config.yaml
num_hidden_layers: 15
hidden_size: 192
num_attention_heads: 9
num_key_value_heads: 9
head_dim: 32
intermediate_size: 512
vocab_size: 2048
hidden_act: "swiglu"
norm: "rmsnorm"
norm_place: "pre"
norm_eps: 1e-06
positions: "rope"
rope_theta: 7360.0
rope_fraction: 1.0
qk_norm: false
attn_scale: 0.177
bias: "none"
tie_word_embeddings: false
parallel_block: false
init: "normal"
init_std_qkv: 0.0358
init_std_o: 0.0
init_std_up: 0.0358
init_std_down: 0.0
optimizer: "muon_variant"
learning_rate: 0.00577
lr_mult_o: 1.5
beta1: 0.95
lr_head: 0.00511
warmup_steps: 200
schedule: "wsd"
decay_fraction: 0.749
decay_shape: "linear"
final_lr_fraction: 0.05
batch_tokens: 16384
max_seq_len: 768
doc_mask: true
train_tokens: 127900000
max_steps: 7807
dataset: "wikipedia_en"
MLP neurons of a small language model. Each row is named by its layer, matrix (gate and up: input weights) and neuron, and shows model dimensions 32-95. Each number is 128 + 32 x the weight over its row's rms, rounded and kept within 0 to 255. A neuron's up and down rows have the sign that makes its largest values positive.
Before each neuron's rows, "fires on" lists the tokens most often at its 100 highest values on Wikipedia text that the model never trained on. A number after a token or word is its count.

fires on: "\n" 98
L2.gate396 [ 84 135 171 146  55 159 116 116 112 100 134 149 132  92 162 156 190 115 120 139 172 132 102 139  78  63 162 107 102 149 157 142 107 148 154 131 141  98 136  38 134 111 142 130 114 153 113 123 143  79 145 184 121 151 106 132 161 161 123  89 155  51  93 164]
L2.up396 [145  79 121 104 122  95 132  49 103  90 126 111 114  81 159 137 158 135 134 116  78 151 113 128 148  76  54 100  96 113 143 127 101  92 101  77 104  73 168 168 226 157 171 180 142 113 126 132 130 123 188  97 133  86 135  87 110 169 136  89  73 162 119 116]

fires on: "," 82, "\"," 6
L10.gate48 [101 147 119 119 114  86  98  95 151 102  95 108 110 125 154 109 148 130  80 142 138 154 134 147 159 162 147 147  36  93 154 111 138 122  98 121  71  93 112 205 100 105 147 136  87 158 114 228 139 111 151 161 110  65 123 120  93 110 112 183 104  86 108 176]
L10.up48 [144  63  81 119 149 177 142 147 155 172 157 150 169 165  93 206 150 106 107 115 162 129 130 137 170 143 126  90 130  91 124 122 136 207 127 164 120 106 176 137 157 116 109 169 162 119 123 126  62  89 107 144 143 144 140 132  57 153 134  71  97 108 161 134]

fires on: " c" 41, " of" 28, " h" 10, " for" 9, "at" 5
L9.gate119 [120 137 120 146 140 133 105 146 159 128 120 174 144  91  59 157  79 113 130 130 142 106 140 165 125 170 123 117 130  45 109 140 159 172 145 188 153 160  98 179 106 173  58 200 147 131  80  99 161  96 180 156 214  66 145 136  75 154 103  94 118 105 114  85]
L9.up119 [130  90 172 112 168 112  97 133 189 136 111  79 101 157  89 129  72 151 134 157 110 133  86  96 120 119 161 166  98 132  67 184  73  57 134 132  90 131  68  88 153 160 137 113 149 113 124 136  88 117 101  96 123 144 126 101  79 162 111 103 115  94 175  98]

fires on: "\n" 100
L3.gate289 [138 132 122 136  84 114 145 129  35  85 132 120 116 111 165 104 177 111 138 152 150 117  86 156  54 117 106  94 101 156  77 167 129  94 105 147 117  98 144 126 195 171 112 169 129 171 129  87  64 137 132  70 152 135 121 156 126 116 148 139  88  71 176 121]
L3.up289 [ 87  85 110 152  92  92 133 141 102 102 112 144 127  82 161 149 190 116 178 159 141 130 128 155  90 122 117  92  72 114 128 137 154 132 152 130 130  76 153 125 164 127 169 139 128 105 141  74 148 154 114  90 136 103 114 176 133 133 155 151  79  43 105 165]

fires on: " contin" 24, "icip" 22, "g" 22, "leg" 11, "0" 7, " also" 4
L2.gate352 [132 134 127 168 161 120 104  91  89 148 142 108 111  77  90 155 214 140 161  83 129  54 120 187 153  87  89 153 148 161 149  92 164 193 158 137 102 128 132 151 106 109 125  77 106 144 190 149 137 121 149 130 120 165 165 111  90 116 110 138 126 155 159 170]
L2.up352 [138 147 147 159 119 124 155 109 112  55 180 121 134 176 176  98 152 129 147 159 115 156 109  98 162 132  78 134  79 133 128 126 121 164 111 141 103 122 180 163  75 124 177 161 100 170 158 135 157 159 116 117 175 145 157  69  69 102 129 176 131 100 135 151]

fires on: "1" 74, " of" 23
L3.gate96 [187 137 102 126 116  98 116 141 177 150 112 207 111 141 104 147 115 199  80 134 123  90 102 128 168  89 136 101  63  75 128 153 103 156 134 199 120 191  92 102 136 143 101 149 155 114 194  91 114 137 196 113 115 104  87 108  84 181 116 168 122 160 130 165]
L3.up96 [ 90 126 146 104 176  75 161  88 107 160 124  98 142 174  88 174 119 115 165 172 194 115 102 104  59 125 172 115 114 113  56 148 136  99 137 151 143 127 126  73 124 164  81  72 149 123 126 112 117 150 184 141 120 136 144 158 155 166 113  57 147  92  97 150]

fires on: "o" 13, " qu" 13, " con" 9, " and" 9, "he" 8, "u" 6
L10.gate432 [116 118 100 160 151 155  14 103 107  79 125 104  48 110 116 109 104 161 128 119 111 140 132  86  97 122 167 139  97 134 100 172 139 163  98 120 114 110 178 102 143  61 176 165  50 148 109 188 114 145 143 159 126 134 168 104 131  77 172  94 137 179 193 101]
L10.up432 [ 83 121 125 130 109 129 159 136 144  71  78 148  76  76  64 177  93  97 153  93 112  60 155 134 141 148 169 130  83 119 117  92  96 160  76 159 101 196 103 118 167 148 120 120 129 179 154  98 106 125 152 137 156 184 155 119 216 116 138 117 118 174 127  98]

fires on: "==" 17, "===" 14, "|" 12, " ===" 9, " football" 6, " ==" 5
L10.gate408 [172 167 162 133 107  85 127 118 170  94 150  58 129 157 141 123 166 138 125 143 120 117  89  62 193  98 120  89 107 148 104 130 146  86 147 143 138  79 171 103 105 111  93 139 129 112  93 136 111 137 139 161  95  87 136 173  88  81 158 123  71 123  97 110]
L10.up408 [129 174  87 130 108 125 145 169 124 137  87 125 129 174 132 158 125 129 109 126  67 163 121 105 136 143 170 120 146 155 172 154  90 104 153 133 154 153 133 109 133 166 136 120  83 149 148 184 178 170  86 125 165 108 134 189 153 135 113 130 105 107  88 142]

fires on: "ack" 14, "s" 12, "als" 8, "y" 7, "0" 6, " y" 6
L10.gate90 [153 158 158 136 142 141 156 140 107 176 110 108 152 206  80 168 121  72 181 185 116 161 118 138  96 139 155 165 127  90 177 111 103 119 138 125 166 140 167  83 160 146  96 139 147 109 178 113  72 131 100 119 112  83 120 157 152 109 119 110 134 168 149 158]
L10.up90 [118 111 128 129 128 149 148 161 161 162 101 116 123 110 132 151 125 120 128 126 129 118 128  76 116 118 113 203 160 174 103 116 142 157 142 111 134 114 151 125 148 146 115 121 137 104 122 121 185 133  99 169 164 156 133 100 134 112 167 136 156  81  89 121]

fires on: " ==" 52, "==" 46
L3.gate382 [198 136 201 134 139  83 112 153 214 122 152 113 121 155  87 126 205 112 119 141  80 141 163 128 157 172 167 125 144 124  86 102  96 118  88  59  91 122 155 103 108 131 156 117  72  97 105 108 126 156 126 137  82 114  96 175 117 129  94 109 178 152 131 186]
L3.up382 [160 128 179 147  95 146 117 175 197 137 133 120 109 169 111 122 159 101  98  87  79 156 187 129 163 135 161 107 176 149 113 107 100 113  75 107 111 116 145 132 105 143 136 100  44 118 145 158 146 140 146 154 113 126 144 132 147 121  94 125 107 162 124 186]

fires on: "." 39, "–" 8, " to" 8, "," 7
L9.gate12 [132 192 159 113 165 114 141 131 119 125 127  82  91 106 156 130 145  81  71 150 181 180  70 163  84 100 109 207  97 133  92  93 182 182 132 169  72  91 131 145 145 130 136  66 123 135 177 120 113 110  78 154 130 124 136 174  96 104  80 155 146 106  93 181]
L9.up12 [171 115 187  86 172 144 129  56 119 157 128 133 193 112 138 140 119 193 112 159 176  83  86 122  69  86 179 122 106 106 107 135 185 114 160 141 170 170 151 171  87 163 173 115  98  75 167 115 143 135  70 168 119  64 140  68 133 163 109 113 133 151 164 118]

fires on: "y" 37, "ar" 19, "at" 9, "un" 5, "qu" 4
L9.gate210 [152 170 118 180 159 123 100 147 130  87 110 180 125 139  78  52 119 127 127 116 185 145 194 139  51  86 140 137 155 134 164 157 181 151 125  84 157 138 149 119 146 166  64 114  91 173  89  99 195  91 132  95 129  97  94 104 123 158 127 196 105 127 204  84]
L9.up210 [136 115 125 132 159 143 147 166 123 124 147 116 159 173 132 115 130 107 161  85  94 105 110  94 132 126 188 148 136 170 155 109 127 106 196 154 146 195 133 114 132  68 101 140 176 184 150 127 154 157 195 117  91  92 121 154 161 138 167  92  99 131 158 113]

fires on: "o" 16, "b" 14, "et" 13, "oc" 9, "a" 6, "B" 6
L8.gate359 [161 125 107  89 144  94 117  90 112 200 105 167 161 142 173 140 135 112 162  81 143 112 137 118 110 150  89 150 114  97  91 112 155 151 158  96 116 119 152  96  90 100 136 190  91 159 154 138 143 118 158 153 167 100 200  93  75  97 102  82  84 140 154 113]
L8.up359 [113  66 108  82  95 114 128 210 153 116  86 205 138 178 122  77 120 112 110 135 132 157  94 108 143 187  85 164 186 152  96  60 117 147 146 161 105 106  94 122 124 138  91 114 160 130 160 155 139 140  48 121  94 116 128  88 186 109  67 136 177 132  82 149]

fires on: "os" 22, "o" 13, "n" 10, "iz" 5, "as" 4, "m" 4
L5.gate134 [184 144 178 125  60 107  61 127 168 134 152 158  60  97 132 141 124  70 101 140 117 142  44 131 154 156 174 143  94  83 157 140 105 138 108 206  85 111 153  91 132 115  98  90 146 123 101 157 127 171 100 165 130 177 117 104 123 167 106 147 134 177 146 157]
L5.up134 [142 126 167 186 102  89 103 111 106 124 194 145 133  73 117 112 162  76 131 117  97 150 180 141  74 148 168 157 137 130 171  61  95 137 238 118  97 167  69 136 180  93  78 146 133 147 128 115 150 118 119 182 113 132 119  87  70 126 139 177 122 183 151  86]

fires on: "g" 21, " t" 17, "qu" 10, "y" 6
L12.gate374 [112 152 112 113 114 116  85 122  99 131  61  86 166 109 130  72 130 137 171 111 173  90 125 127  81  88 135  95  89 144 156 116 170 156 141 148 160 145 235 135 111 114  88 144 137 113 137 125 157 146 134  99 129 153 149 127 105  71 106 147  68 157 140 119]
L12.up374 [110 107 133 126 102 192  80 157 151 131 165 138 125 144 143 115  92 132 207 143 104 114 125 172 127  62 155 150 107 171 116 113 121 127 152 133  93 146 163 154 160 112  78  79 149  86 136 170 139 155 125 115 128 188 206 129 102 122 142  76  55 156 114 163]

fires on: "ers" 14, "ure" 11, "ing" 10, "s" 8, "er" 6, "ment" 6
L5.gate16 [118 133 116 151 100 147 124 148 149 149 107 142 149 175 136 177 168  99 143 130  82  73  96 120 141  91 113 128 148 106 115 172 127 109  75 122 158 104 162  55 133 188 125 145 171 113 181  39 138 119 169 151 165  80 117 103 136 178 133 151 203  80 126 128]
L5.up16 [129 139 136 146 106  26 150  69 122 134 171 149 148 168  91 208 166 133 192 147 107  83 159  92 145 120 145 163 175 136 152 142 117 147  99 148 145 101  40 164 116 179 137 133  99  98 144 132 141 122 128 173 166 128 134 112 138 160 142 129 168 189 132 162]

fires on: "os" 29, "ro" 11, "oc" 10, "ra" 7, "ire" 6, "o" 5
L8.gate28 [ 93 168 118 130 115  67  90 120 160 190  63 171 112 238 130 155  98  87 112  95 192 131 129  91 183 108 124 146  89 136 131 174 129 137 163 151 108 108 172  62  56 107 100 124 140 170 132 134 114 171 103 118 192 138 130  93 193 142 121 120 157 150 132  99]
L8.up28 [131 117 113 113 148 138 173 153 102 112 110 153 122 170 176 137 202  65 159 142  97 125 111 142 178 174 128 104 155 149  96 126 144  88 128 134  98 102  45 121  70 165  99  95 184 136 132 146 135 119 135 113 165  89 139 109  92 174 142 113 127 184  97  97]

fires on: "ck" 17, "orn" 15, "ov" 14, "es" 11, "z" 10, "us" 5
L8.gate302 [120 230  91 123 129 138  60 100 163  92 142  77  64 108 126  90 149 145 141 108 114 102 113 172 120 119 158 179 115 147 123 131 156 169 134 150 119 190 161 145 102 156 137 148  74 125 112  95 114 135 125 126 145 122 140 150 140 145  96 133 166  96 134 135]
L8.up302 [160 103 127 213 190 110  49  94 146 113  69 120 113  78 133  99 133 125 158 173  99 142 136 132 171 109 162 184 134  96 172 136 106 178  90 133 144 163 117 109  75  99 117 198  90 131 117 114 126 114 119 184 123 116 166 143 172 193 201 119 160 172 149 115]

fires on: " I" 35, "I" 27, " U" 6, "u" 5, "A" 4
L9.gate31 [151 156 143 139 161 153 132 146 132  54  86 160 108  90 121 146 120 145 138  73 136 165 145 123 142 128 145 114  85 112 150 102 165  95 159 100 123  82 182 127 116 139 125  94 117 159 147  71 105 137 175  83 127  60 117  80 182 146 112 104 173 159  94  97]
L9.up31 [144  72 173 128 174 114  74 147 149 154 153 152  74  71 113 137  69 118  87 160  92 116 151  99 132 126 120 177 134  99 100 161 126 123 138 153  89 136 125 144 154 114 170  97 121 169 117  99 115 138 187  75 144  81 134  88 173 147 105  92  98  77 134 163]

fires on: "ed" 26, "," 22, "ored" 9, "am" 5
L12.gate255 [117 147 118  60 119 205 131 150 129 104 116 121 174 152 118 129  73 175 100  82 121 155 110 126 143  74 103  81  81 106 192 155 166 127 122 111  77 133 163 125 113 147 147 154 131 121  94 113  98 145 103 122 142 189  97  29  73 157 138  94  72 147 108 138]
L12.up255 [122 144 149  99  81 149 110  92  85 205  91 123 124 128  98 148 108 120 123 139 115 163  78 142  74  85 144  91 113  83  99 142 134 131  84 141 153 195 183 183 169 143  96 102 154 182 157  85 100 182  75  94 147 134 107  93 170 131 141 103  95 135 183 126]

fires on: " " 65, "2" 10, "-" 7, "uk" 6, "ose" 4, "." 4
L12.gate250 [100 121 163 181  55 156 126 132 108 103 154 132 129 147 104 147  66  72  89 164 201 148  63 135 155 147 165 141 139 133  89 153 195 132 106 102 118 149 141 186 134 151  84 152  89 166 184 119 161 141  71 155 132 127  88 170 131 112 118 132 151 126 149 162]
L12.up250 [127 143 189 131 160  87  99 178 148  91  84 141 125 179 113 113 172 165 135 140 134 198 152 134 192  98 158 151  73  84 144 136 205 175 132 135 192 155 170  53 127 149 143 119 128 143 119 139 114 114 135 118 114 117 112 176 103 167 122 110 134 123 159 154]

fires on: "y" 29, "ly" 16, "b" 13, "ij" 5, "j" 5, "z" 4
L10.gate450 [168 135 152 131 161 128 160 144 121 141 174 104 197 207 123  83 124 190 132 178 111 172 167  91 116 138 100 175 113 152 103 106 137 127 108  80  79  94 121 173 120 168 161 157 128 162 146 115 128  75 118 168 149  84 128 174 116 146  97  79  84  85 108  90]
L10.up450 [205 109 117 126 141 102  93 109 133  93 109  72 157  63 195  94 100 187 117 115 126 150 149 120 125 109 121 128 160 153 198 102 152 138 137 124 130 103  98 146 141 145 137 106 140  90 143 155 127  61 103 146 123 139 138 129  82  58  79  64 125 100 141 114]

fires on: " H" 34, " P" 26, " h" 5
L12.gate27 [ 77 121  73 161 127 195  69 143 146 151 133 130 100  64 166 117 117 123 133 171 130 109 139 138 146 142 153 120 136 145 123  83 210  54 113 153 179 100  74 145 145  69 133 126 199 149 139  90 176 168  97 113 102 100 135 184 174 130 164 131 168 174 113 130]
L12.up27 [133 156 179  64 161 117 139 175  84 127 102 123 151 184 125 136 161 216 216 136 133 145  89 191  62 115 136 185 153  97  87 182 146 105  98 173 129 150 119 110  82 152 124 160 132 116 131 125  98 154 157 141 177 102 109  37 126 126 118 111 124  82 147 154]

fires on: " or" 32, "ol" 14, "lev" 8, "ilit" 7, " have" 7
L2.gate381 [150 119  67 128  82 165 109 119 151 109 106 121 117 118 135 148 127 135 102 138 179  94  74 155 108 167 140 122 149  63  95 106 153 158 128 108 161 127 110 139 125 161 138  86 159 212 198 159 119  84 168 114 160 114 136 111 184  93  98 168 125 148 137  98]
L2.up381 [120 121 155 104 108 124 145 146 118 144 123 115  96 119 110 164 119 111 104 111 141 101 128 124 144 130 144 103  73 102 130 104 171 201 114 111 146  99 112  97  94 127 105  81 142 187 178 110 102  91 163 105 200 102 136  98 173 113  80 171 164 130 169  99]

fires on: " At" 28, "uring" 15, "t" 14, "or" 6
L3.gate182 [177 142 141 128 127 139 140 174 102  71 134 102 147 126 146 180 127  99 117  97  71 135  85  94 147  85 106  97 119  78 115  86  91 134 141 148 166 160  78 178 141 173 115 160  74 138  88 121 150 147 180 134 115 140 113 205  97 160  90  87 153 112 138 176]
L3.up182 [170 134 188 102 130 127 178 100 185 128 130 148 138 132 152  76 136  69 165  88  78 101 140 145 232  94 112  84  93 118 148 162 128 156 151 126  76 125 126 143  96 164 151 145  85 130 172  86 150 122 153 176 147 148 131 121  95  87  87 182 193  86 134 139]

fires on: " At" 39, "t" 17, " at" 12, "ak" 10, "ove" 5, " there" 4
L3.gate413 [144 134 213  82 127  90 135 180 121  91 127 133 118 101 169 137 148  46 168 110 105 155  99  34 196 196 115  77  63  63 159 139 128 117 104 125 160  51 112 151 149 203 121 141 131 137 172  97 133 176 167 106 130 137 139 119 109 102 133 108  56 107 131 129]
L3.up413 [115 168 173  68 156 116 129 155 152  96 152 130 137 142 152 186  72  63 181  93  71 162 111  29 148 164 130  76  84  62 133 145 138 144 124 134 169  59  99 138 135 178 159 150 106 165 190  69 136 185 148 112 144 136 117  98 105  95 150  96  84  97 139  98]

fires on: "ver" 29, " im" 7, "ir" 7, "amp" 6, " over" 5
L12.gate422 [161  70 176 116 116 130 112 141 158 119 135 130 115 150 109  80 116  85  86 128 110 141 124 127  91 100 107 156 124  90 139 161 119 101 129 163 123 123 188 113  60 157 181 129 143 129 151 171  60  93 172 101 101  75 113 125  62 130 136 133 125 128 144 149]
L12.up422 [127 143 196  85 107 169 200 162 129 111 156 167  99 126  52 159 111 150  95  57 117 155 139 109 127 109  89 147 169 113 130 132 126 175  90 212 160  99 169 127  66 117 109 106 113 166 176 128 100  93 129  49 125 151 160 140 113 145  88 141 140 135 165 133]

fires on: "es" 19, "ri" 9, "is" 8, "s" 8, "ts" 6
L8.gate243 [104 157 141 147 155 147 171  64 126 124 125  74  88 160 134  97 128 180 154 122  35  84  67 107 124  85 193 133 126 124 110 189 173  67 145 144 124 148 146 114 134 165  78 126 108 145 111 194  95  99 125 116  96 118 140 179 121 174 110 171 101 142 140 142]
L8.up243 [113 175 181 111 113  97 134 107 165 113 119 122 122 115 139 149 141 117 166 123 131 144 212 179 101 130 134 148 138  75  98 139 128 168 151 135 153 122 127 101 186 160  97  96 112  88  99 108 129 127 101  78 125 134  83 172 145 104 112  84 126 126 167 132]

fires on: "," 26, "ing" 18, " that" 12, "ed" 11, "ired" 5, " to" 5
L8.gate267 [186 188  54  61 109  88 112  54 124 102 146 135 133 135 114 103 133 120  96  87 111 154 132 137 118 135 187 170 126 116 172 137 126 137  81 117  65 129  85 133 159 110 123  84  72 165 114 141 104 134 128 193 128 132 127  81  52 144 109 170  86 145 159 159]
L8.up267 [134 104 142 131 139 139  79  79 189 121  93 187 154 115 132 125 141 133  98  60 129 103 159 117 165  83 140  88 113 132 155 177 137 157 107 145 162  79 113 124  79  97 135 119  92 112 123 139 168  91 142 145 101 135  84  95  72 165 204 120  79 100 111  80]

fires on: "\n" 20, "ub" 19, " in" 13, "," 9, "ap" 7
L9.gate306 [117 148 185  90 151 107 174 127 126 120 189 167  81  88 125 115 199  99 128 188 105  70 122 152 175  97 172 161  74  83 147 106  68 133  98 143  96 140 125 157  97 136 133  66 116 122  85 152 139 180 106 167  79 128 151  85 150 172 136 137 100  84 145 122]
L9.up306 [141  73 148  91 126 144  69  93 117 124 150 153 109 129 191  93 121 141  60 124 210 123 117 147  79 102 139  74 143 107 130  92 132 174 104 155  55 142 157  93 150 182 109 145 126 126 126 140 116 163 123 125  25 146 129  88 109 136 137 103 126 177  89 114]

fires on: " P" 60, " I" 13, "P" 8, "S" 4
L10.gate41 [176 116 107  76  79 169 129 148 182 146  98 147 153 126 185 110 111  88 113 149  94 141  76 145  68 136 148 144 108 103 124 134 108  80 167 140 115  96 114 135 176  77 162 109 100 203 146 105  86 137 143 141 152  87  91 138 177 140  99 172  84  73 115 145]
L10.up41 [132 115  61  80 138 162 156 122 128  86  70 105 171 116 130 128 169  99 155 122 163 146  98 124 114 108 111 177 118 132 108  90 184  83 147 167  70 100  81  93 125 127 121 137 154 162 116 161 158 126  89 118 128  96 109 138 125 109 114 120 173 169 136  98]

fires on: " its" 11, " add" 9, "ic" 9, "uman" 8, "al" 7, " same" 6
L9.gate131 [189 209 114 150 145 117 102 125 103 138 103 116 118 104 136 127 118 184 103 163 170  75  98 159 145 132 167 130 133 144 170 111 144 117 149 170 167 161 143 125 148 106 127 154 122 152 133 104 148 104 126 160 123 101 163 142 130 140  80 147 141 205 120 170]
L9.up131 [151 149 134 189 118 152 182 126 121 132 167 111  73 133  92 152  85  97 105  95 125  67 174 105 159  55 159 125 109 113  87 123 149 146 122 130  89 159 129  80 104 182 170 112 101 109 121 163 195  58 130 136 134 120 129 126 173 145 174  89 115  70 103  95]

fires on: " career" 32, "4" 17, "1" 9, "ures" 8
L3.gate185 [139  94 145  86 113  75 141 153  95 163 185 138 136 186  64 107  93 167 118 139 107  77 120  68 148  99 129 125  60  58 118 177 100 137  87 147 139 109 153  86  90 147  97 123 108 154 145 122 114  89 118 104 139 121  84 136 157 123 102 151 151  74 172 121]
L3.up185 [ 78 125  89 118 120 123 156  99 149 150 131 150 133 117 137 136  67 129  92 131 175 127  61 122  88 169 130 145 145 145 143 114  80 101 155  97 143 136 188 138  72 144 132 139 133  95 138 126 150 139 126 182 163 176  93 141 123 135 181 103 123  80  65 122]

fires on: "." 40, "en" 12, "S" 9, "," 6
L10.gate157 [100 133 118 124 180 132 146 171 163  50 121 100 129 120 131 137 148 106 117 143 169 140  99  94 130  97 183 138  56  96 129 138 241 116 160 152 133 113 153 168 128 149 122 121 161 183  90 127  84 129 115 139 153  68  88 149 113  96 125 172  86 143 139 186]
L10.up157 [143 156 137 159 160 192 204 137 180 148  93  83 130 107 141 163 137 152 155 115 113 208  80 105 127  72 113 148  47 110 148  90 150 175 122 128 141 118 137 156 128  87 107 122 114 103 173 121  93  91  92 155 123  96 179  94 106 157 158 140 104 188 118 156]

fires on: "," 22, "am" 17, "ro" 10, "art" 8, "oot" 7, "amb" 5
L8.gate354 [192  93 138  68  88 181  80  98 113 153 140  68 120 125 108 164 123 148 102  89 153 141 122 144 201  97 131  93 153  76 137 109 139 148 127 146  85 190 157 109 163  86 151 119 155 178 165 143 162 107 112  90 167 114  98 101 143 158 132 129  71  79 163 136]
L8.up354 [153  90 128 134 131 126 122 105 137 133  83 119 121  98 176 105 164 122 116 161 142 129 153 118 122 101 134 126  78 144  94 167 109 103 146 150 107 160 160 136 111 173 114 107 205 138 127 187  91  96 140 114 132 144 101 105 149 181 132  76 118 145 216 178]

fires on: "m" 39, "l" 14, "ik" 5
L8.gate187 [141 125 149 117 102  98 134 100 187 206  98 127 133 118  92 117 170 102 139 114 103  94  96 167 122 173 141  88 140  82 118 177 155 186 110 119  97 118 141 157 111 122 136 115 105 149  79 101  93 143  98 171 164 116 126 147 104 128  53 144  85 187 144 146]
L8.up187 [137 141  90  98 111  90 162 122 146 126 162 119 181 112 164 130 124 134 112 107  88  99 114 136 154  89 122  93 134 112 183 126 126  81 161 141  96 122  96 144 149 112 140 163 112 168  97 110  83 119 125 139 161 144 156 105 104 143 174 154 131 135 187 124]

fires on: "ical" 31, "ic" 22, "er" 11, "al" 6
L8.gate261 [148  97  96 146 113 143 140 113 170 135 134  76  88 134 129 158 112 120 135 165 163 123 145 138 144  94 127 187 119 188 130 141 141 137 150 172 219 138 108 139 152 136 116 129  60  80  93 131 137 119 163 135 128 112 157 116 124 234 120 105 105 156 114 112]
L8.up261 [150 105 137 157 186 168 151 100 107  91  59 116 118 186 103 125 170 115 113 125  88  45  74 129 127  97 120 182 136 140 115 129 125 142 134 176  99 138  90  99 109 103 182  66 108 153 106  96 182  93 125  87 120 136 109 168 107 133 150 125 163 109 114 128]

fires on: " American" 29, " English" 17, "ian" 14, " French" 7, " British" 6
L5.gate264 [185 146 191 153 142 112 140 104 184 146 122  78  87  73 163 147 140 131 157 159  82 156 158  82 159 103 171  98  81  87 143 177 147 140 117  76 134 134 140 121 129 173  84 145 121 114 133 167  72 159 175 124 107 129 118 171 145 143  88  99 102 126 150  67]
L5.up264 [150 137 133 136 165 159 146 144 131 125 105 124 166  88 143 191  93  96 110  77 139 160 191  78  64  84 118 164 120 121 124  86 154 153 106 133  97  97 140  86 132 128 133 141 182 103 137 115  73 209 131 125 162 141 179 152 133 123 120  87 141  83  66 121]

fires on: "z" 33, "er" 14, "k" 9, "-" 9, "\n\n" 8, "es" 6
L8.gate452 [119 245 130 144 143 162  61  45 129 134 120 142 103  70 120 106 173 122 157 113 154 134 126 157 140  91 122 160  80 130 120 150  83 176 147 114  81 120 169 112  82 182 150 134 155  77  81 118 143 106 110  87 130 131 112 123 140 154 151 138  94 102 105 153]
L8.up452 [147  54 131 149 142 112 144 128 129 218 118 100  91 151 177 114 124 115 116 131 122 172 171 135 151 182 173  87 151 114  81 111  62 208  86 113 182 148 138 135 123 141 138 100 184 152 130 118 126 171 146 172 153 135 185 144 128 133 152 144 159  90 112 138]

fires on: "2" 79, "1" 21
L3.gate447 [128 151 128 129 131 131 124 112 111 103 168  74 159 183  91 165 133  99  88 189 139 139  91  61  82 153 146 175 116  77 109 163 147 104 123  83 107 156 120 101 126 193 125 140 101 111 107  82 145 113 118 153 129 148  42 163 130 147 148 168 131 148 145 157]
L3.up447 [135 101 156 129 107 108 115  94 121 127 117 169 148  72 149 135 177 149 103  87 150  98 155 139 185  93  98  74 179  68 110 175 154 158 156 109 114 166 210 127 109 119 174 140 151 131 111 110 103 135 124 180 107 155 142 173 174 160  57 105 139 100 116 140]

fires on: "ad" 71, " ent" 14, "ack" 4
L2.gate309 [122 105 133 105 113 112  93 129  97 151 131 110 167 114 108 165 194 119 149 181 178 111 102  92 130 144 153 172 157 104  96 171 173  80 145 200 148 123 128  94 151 142  69 149 104 148 141 100  72 136 146 128  79 107  90 125  99 145 122 115 118 173 197 178]
L2.up309 [173 140  49 148 132 125  43 135  80 158 109 144 108 105 132 144  66 130 132 134 141 143 139 104  75 130  71  93 163 139 152 173 123 151 102 145 140 124 132 101 150 128  82 131 160 158 210 136  73 130 138 148 126  95 170  34 124 116 144 112 127 170 191 100]

fires on: "\n" 51, "b" 18, "in" 16, "rit" 8
L3.gate494 [177  50 132  82 100 186 119 142  74 119 140 159 171  72 152 147 168  72 112  84 122 165 172 169 122 142  63 115 110 181 159 172 134 141 113 105 149  86 149 157 196 147 161 141 131 175 162 124 141  91 119 129 142 134 103  79 108 131 142 137 102 135 153 153]
L3.up494 [ 93 116 132 139 107 126  95 105  98 175 111 168 158 137 132 107 178 122 113 125  65 175 161 146 117 172  56 105 148 131 175 217  85 138 111 146 183 103 116 144 217 133 114 132 114 103 163  70 157 104 167 138 165 127 129  97  61 123 163 111  84 126 162 141]

fires on: "ation" 61, "aus" 6, "as" 6, "osition" 5
L3.gate256 [170 122 116 117  71 129 134 103 148 126 160 128 151 113 136 113 106 138 112 135 137 109  76 125 106  94 133 127 136 132 103 133  99 123 148 117 130 110  77  79  53 115 137 109 164 164  91 129  87 109 156 119 124 177 175 112 135 141  89 150 103 140 105 100]
L3.up256 [ 95 165 116 115 132 155 130  77 156  92 109 106 143 173 126  75 162 173 117 168 151  91 148 129 144 107 145  66  98 111 156 126 157  58 140 143 133 143  88  93  49 146 113  96 143 124 188 115 175 125  93 132 104  99 157 147 124 159 145 130 110  98 110 103]

fires on: " Ang" 22, " Ph" 14, " International" 11, " En" 11, " Time" 10, " Russ" 10
L2.gate153 [147 133 116 122 145 132 108 123 108 100 164  66 143 113 145 116 127 116 160 171 108 100 105  71 140 116 138  95 180 105 128 136 118 155 112 112 114 164 122 122 132 145 121 149 136 123  74 130 107 128 106  96 148 163  97 123 198 102  35  65 141 150  93  61]
L2.up153 [143 114  99 137 153 138 112 139 128  94 123  13 150 126 146 147  71 117 164 170 112 122 103  63 146 106 138 142 150  68 124 133 126 116  96 116 116 143 116 152 141 144  66 104  71 100  66 130 101 134 151 104 117 145 108 162 173 136  36  78 162 117 100  85]

fires on: "rit" 23, "ly" 16, "z" 8, "ic" 7, "I" 7
L5.gate387 [136  75 143 138 167  77 151 196  97 126 147  34 143 117 106 156 132 131 194 140  95 158  94 136 151 129 138 153 125 135 117  86 108 115  82  74 119 124 155 119 125 143 110 136 163 182 154 154  96 160 131 128 168  98 176 102 128 142 122 113  80 128 143 119]
L5.up387 [125  95  97  80 142  91 121 139 178 128 129 118 191 115 135  88 127 163 128  90 126 146 163 142  91 160 152 162 146 156 115 193 103 163 105 124 169 140 155 148 109 147 132  60 158 147 114 141  82 130 165 141 149  93 165 164  92  93 164 138  94  78 172 142]